From a checkpoint of a small transformer trained on Wikipedia.
Size: 18 layers, 2 heads of 128, MLP 704 SwiGLU, vocabulary 8192.
Architecture: RMSNorm before each block, no biases in attention or MLP.
Training: a variant of Adam for these matrices, 258M tokens, 7868 steps.
MLP neurons of a small language model. Each row is named by its layer, matrix (gate and up: input weights) and neuron, and shows model dimensions 48-143. Each number is 500 + 40 x the weight over its row's rms, rounded and kept within 0 to 999. Numbers have three digits each. A neuron's up and down rows have the sign that makes its largest values positive.
After each neuron's rows, "fires on" lists the tokens most often at its 100 highest values on Wikipedia text that the model never trained on; "fires after" lists the tokens most often just before its 100 highest values on Wikipedia text that the model never trained on.

L7.gate333:550517425441455542464453480532466498473540523506540496439428561479550453494467466461499442402574477605476522455516512440536547505533554514444440526514490484525378546517524531531502512474454445422549434426489495519443455477475432500498504573476528502551500503418477540542519516444494532511
L7.up333:506552448466427520499483460513539497491535523519414522565501471509458481492466450514484460549477508435488541518500516525516466574567487465487532530512538510478478491525501526507453534521419578557631483466436473506473467410507607511515422537465518468520492501539487477550499432446492445537
fires on: "2", "9", "5", "\n", "0", "1"
fires after: "1", "0", "2", "7", " =", "\n"

L3.gate366:540602522433558592501471559463493506509471517567485479492496430468537535534486513526474394528593531554517514487567544522516501530482553510488457493520502519493429556563509512511511450440504500520422480462517628451523468524536562464522454495499541518457450465491498458537493517526571517513
L3.up366:525453548493499452480496494479437501499418506443444444541383482416454535501428488426485478477474423539515503561581503507503522489470491491480487522517528515620562507539564501470582436514480548485554437451537542490498459484460506463561492553458516509478506496481510492497472437514512515488
fires on: "9", ",", "5", "7", "6", "8"
fires after: "9", "8", "1", "7", "6", "4"

L7.gate38:487468433532437521483483494557522517443535528509510450471452514506454552506494550532518459542531484567503457449577499484465579502509486484463465397426513517466436497464476483532422514481504524532475524478540478457479504537510493484484484539472487504550532515519539612498604482518535443464
L7.up38:552489465520423555479496530462529439474496498554506462521471458507455577501462550504471499526517561567475476491574488473475552447478472544452552461484517452479386506547449467513500531524530545575387511477519496521484519506496476513457448546517472462494460536486504567496569533542518477455
fires on: "2", "0", "1"
fires after: "0", " his", "2", "9"

L3.gate228:517482559600462536476511469590439528497480508495496546508548468465432497485560574551498541546567486501506493545514493543539518513436507517361457526479489539427472583513467509519482479439501419488507540478481563532454433510466518562505464613495566509486497505491531591450518516603443479505
L3.up228:519534557511450551471515471497506510516475491572496525437524495554505479461399502439489509516552501522425509526538456466495532546531497459474508512430476480460455496445545492476414525480542605475433452512465441558508534474556453497478474529479435467537461458479493515472514533541483539460
fires on: "0"
fires after: "2"

L11.gate306:454400490494488517484524571450482504492564564612536432530530526506509530488463506462466479489563534570527499415517489525518515538564556414483574500488507415455407486460516559495420528447421591466561460496499485469458540553540513489515567465602487496541545555483453467504497502560481532485
L11.up306:550449445440488607510512507509501475568483556468502542496554472513495556448447492469467498492472529524590497474491530486497443541494492468462511488465559497444463410445531561545477454488454606480523512489441507521496503534535529499533524512538421485532501588506437502494494579524448532518
fires on: ".", " M"
fires after: " D", " M", " J", " C", " P", " A"

L2.gate337:483534512534484463460452510530572436428505529381495539517511475494487433448489500546521558451516506485511485508549503542486480526467511559546511460433539476524507530520489501522467482500485484486551526434460498516491571476434464471416529523496452493531519498480446557499444510570455462435
L2.up337:546464566447472550563497503521502470515455437511515473487531514475544471485464493449478514416597451462441478472549477489459536456550535451522436572454524501516600481503470492534486498494514483414529494470460596491527533443382483478535466548476529469485474514462511507541528439504528440464
fires on: "0", "9", "7", "in"
fires after: "2", "1", "\n", "4", "and"

L3.gate425:496515471501498468521487506501511508478517579569519451548514502467556506464519546472549452508504547532616568448553527552477526517543519475530538453495480435540466524484518558517545538497399540528336514501555492461436495535555479483475530516378500514519504536540526477507524435495508438464
L3.up425:461413514417540442565484439454514494499443465426441486525445476524466488473455475522425535502434456531471446482480504459547484505533497483444521403493497506503541460524410474507609424489482480489481489439485557518460568460487546487515583572579504491454554538538520483444526460510490509491
fires on: "4", "3", "5", "6", "7", "0"
fires after: "8", "7", "9", "0", "3", "2"

L4.gate392:504476489415506549473530510477462518496427563475515459549484533510523540480509508435560474530449586559508480511485501436488507480493533443514479528520575515618514507488538475512567509526448461562554543560526456460535527580509514548528505504516413549478516493505454451480490501402528492463
L4.up392:528486502542531504563511527423514519500491507501461547489543488492491519527430483569550501524461483461548528532539485570474565453494399457450494470478495417442448537397455490481495542494522541445504490480449436515515554503568524530482490450514469504589530453485502503516457490493465536472
fires on: "8", "g", " II"
fires after: "9", " ", "8", "ran"

L2.gate571:502577521520483499545488535501503482484469492490502535501531467530509513483484508403487556456486507569575539486457504500489519596425475485524483480467430475408504504481460486477529507499516456526551508489499540480515533476516516410412439474487485559456510553505517495472523578549484545574
L2.up571:545472494508457486517539465546589466591574527549489494464482491451477434516479498525499462448529541566461539455490518485492539497493517455479500521426511509517455586455509558536422548474488498519503502498517481521511380438455557525463517517488475464485453559535462474463481454462438464512
fires on: "2", "---|---|---|---|", "3", "|---|---|---|", "0", "|---|---|"
fires after: "1", "\n", "|", "|---|", "2", "|---|---|"

L3.gate506:488519428522453545503541458530526490517585470530523566473527513489527505550509478521518427430583512537427527527452488529565485451477468547442509493478512469505459474464523521418506508524447474517563554497446516448475511491506521510535511566468470467518460484465447528471490518536538477547
L3.up506:519468486447467495508508539567474503505514465561552496483492541456495478533532557495427552477567512426489546547482504518474431525469484515499583576482551549324515476545551580570494511475509475553477452470460516455481492517529521534554542495496524465510542546503467446451546511467510422519
fires on: "\n", "fe"
fires after: "\n", ".", " Con"

L3.gate601:534552539510476410411496550517468551470530481496552556505544461496451496448502516533466494560478488471570411460526487503449466471466487527587530474452538501453505519439514481411535557525469518478408561511464482436511513525526502495537524499455490518482544527546469477485568523575494510361
L3.up601:481495499475541512480523461469493509443524509530450594509568534477507472529470376500521461515536530517523422466571507567506554548551509480496527533500464451465473549497453503508470442477432461453519479477466512495509486467434470565491504481547479486550480559521486439505480441473451479460
fires on: "0", "6", "5", "9", "4"
fires after: ",", ":", "6", "8", "2"

L2.gate626:520480490481456488468481455565481507462443469442504522453548462530439444472578447479488566501532513554545513438445589413467518577471442499536482530433485527449444538515468445526497521473472516490552558457490556522485496530489472472443507493457477525471562540473499532581477482556445545427
L2.up626:600533546508370509447479484476515548523476513504533444492517497515569463497403493480494456478576509492520432460498541508508570455474541483452408467492539555494495513459455468426493559527511462389501492477468481537478510458434486514484493492561449474518475456488515478524496491475509405533
fires on: "0"
fires after: "2"

L10.gate135:492470477512472550460541564485456422508467508504465548507561525488497501447571519523476513434506499541488530522533471530456537456485480496547562479447560497475520522486475542508523525445427546503480456493500506403501460570521453480529514487500523500544545489454515583412549475546452437520
L10.up135:452462493540517463562512494469484452445503495558512497451464489537502523520509513499512519509481442488394509556485430441553553501446483480490411608427551475409452523551554568541510508534502441498502509455455594506504462522519445572550536444609593492496490492456509507474519515488598455496
fires on: "\n"
fires after: "\n"

L7.gate518:440552521471489564522502511506437499483495563471487505466497494472500475514476411516541502528460526577512436432510544476568455487528497485511498456482494487548571571472549454476465562493496500422472538508506424417483509559518530466515483478540520545495544452487533512514405476449567471467
L7.up518:506555495482471529504521489447493473543436565512461487456520471543503487580524382546550463482423561543513495484491475443554516535556479512467511445481552468552584551474522451478534556590489484466433536519465503519513478507495529527515460459546532460549470459451540544492431487428609499544
fires on: "8", "2", " April", "6", "0"
fires after: "8", "9", "4", "5"

L2.gate56:547489508496483514478456464481469605509431525479450504554534429443446547473515537452541562542529472513501454507421504445552574578501550529479486451551481542454432527455504463488443474473403503449446535464476494550491532470488475562494573515509581552383464453453439575511504507594536503497
L2.up56:506499531492489466518419480533505494491504528501492560449538500506547540503562494470477521509523486538479522493466535519568501530471422527464503491503445506501479490410410481473443489465488416471413429487513533561531504557446491482420569506470528511431536477443497558481552497533426501485
fires on: "0"
fires after: "2"

L5.gate506:470468481417530507523496440513552488544506470544513528503508508485463435479442450537630521558453485503507511456569501432457513484474513489485521503539508517531554455585511453483567581507507451526513533539480442560506473535507430594491552517436446541452581588507463431468516403438502455503
L5.up506:504522479535466506540465554406520437556523447502508426501483518525511507476541494491467505478508497475549502523442529490558446450511591544584512484403445519485552497507505504497512579446449500487602470416471457562512485513450582589501452496563499462533504393516500543475433488525431560489
fires on: " ", "1", "9", "8", "0", ";"
fires after: " |", "0", "–", "9", " ", ";"

L4.gate541:507510528493546516491549508456495572558500489490490443582548472492570462494527557557484434467574535525406464489565471479492486422456527464491542501490533464559523469485473549514533482510454472482558463470553551458546485557557493481427366507534447473542527454537575539482446499487467453573
L4.up541:476508475445571514511503525460553515544498587533494474440517465485424468499572404541561474457507540442474546478479505509458510474437488526503559451465491546471523490450546484526456517388544515533579432479472511479497520488494532553472526473515477425531494534550486467499487487479562461541
fires on: "9", "if", " All", " Li"
fires after: " ", "1", "8", "5", "9", "ot"

L11.gate36:536535493561491497494480497389464436489445517459481506519496492516497544514441522481533487508578565570472452512519490474472518510463484466460468530504484507557454504522575446450600489512466499556494561538521476531515501531543447487528525500561519513514492450526453463493475482484580459479
L11.up36:495480523507458517448483460561524436469443516453554514506454520508517513495572469562504527483487479481519480508483444588525466469520480438608518431557501455543498479471525495477492468540560502510435540566515445559543471540518491534511432471522494537468512446501456466443469525493509529507
fires on: "9", "8", "6", " ", "7"
fires after: "9", "1", "8", ","

L6.gate455:497492520531536428424516470502463469496516530455442493465496524523466519569536425485521485560534487523516512547552507417492451459535523429612438430500475470494448534467557470508486532509526529445518531472533527514519525543574523581500522535516477527405487467521434434500475555539499509373
L6.up455:421482438480580469484483443456485512530565485427507498482542530433515485454516430513452446490483478480517489479490481482521531468477529463524506506524456506414503514515473536499555458500537425497555457474518481526451472453504462519550484513549493481506469512523524518426527504521501543456
fires on: "0", "1", "8", "4", "6", "9"
fires after: ",", "1", "3", "4", "0", "9"

L2.gate204:502488504536489480474484442497467473441507415449466529407509582515501455522498469475509544466494507524477467494514582479538513470498489575508530495448510464551527453508446500498487514537541474484477480481453540489524508526495474531467445480492464414512531486471538536548550477500520439481
L2.up204:492527492468467509550538465485506476432523515470539489470520484437473450478422526512493448452555504492519495470545576498468528415511523390524497476431545547476544518544484574482500494460478510483405454507534512485518473488464492463484579490527487517505489550512492434538538440536529467553
fires on: "5", "9", "3", "4", "1", "8"
fires after: "2", "9", "1", "0", "\n"

L5.gate493:459466553567488510487495468537472574476569486480499473516494518502426483576469442456488522495500491522484515472454447451512515538492528555424532547560443491473501556485521474449462529517541495474484498545533479508514417529491492495539477450487530509550503491502547518476466548493451519530
L5.up493:475453478565415497482525536486503466453538543591461524486509490528575506463405427507511536600528431479485483531514511484450484546461512465475542563518469495453450523455488507449453552511524507509484513499460495475537518505452476533507525512464471517497514521535543475528550532500498472454
fires on: "0", "9", "ra", "n", "ed"
fires after: "2", "1", " Pe", " Hu"

L5.gate551:444601554521509540563502545439451489535493524521428444540553580488553461489507584557472516469489569468527448538538439487562502442480538470512493482516433495522437523535568544547496472516500535472548526503528483416530504483492575494493452409505479496549476496515513485517489472535510515527
L5.up551:525498480510499439445482448506466482495467472449473476525475399541415487531539447616537519543489444438504507470496495549546530375519489463510545484478517539503530507454444539536459476469486505404512466517551548509484461464493538431419478492454477447570524476471514513518453456556509539560
fires on: "9", "0", "5", "."
fires after: "1", " ", "9", "5", "0", "4"

L9.gate679:488451532451421491518452467507493512558458474534510437518534512542470532511492494455527519495494491398513524488530481469525577558530457487419497575463465472509417527542514525400496501532520507456587437492477523455558568609460482522489499496504404481606572541546445516552507496482448519546
L9.up679:465581529483527466495452490532482496570492463498539433501554469546495485385488568457445474461537471542472549556451498547506459501492471519477463484530477474413471497509484514571477533505508453469569486399503503479447534491528621619523525510449505530528532571528457525466504524479449519462
fires on: ".", "L", "US", "T", "la"
fires after: " C", " P", " c", " D", " T", " U"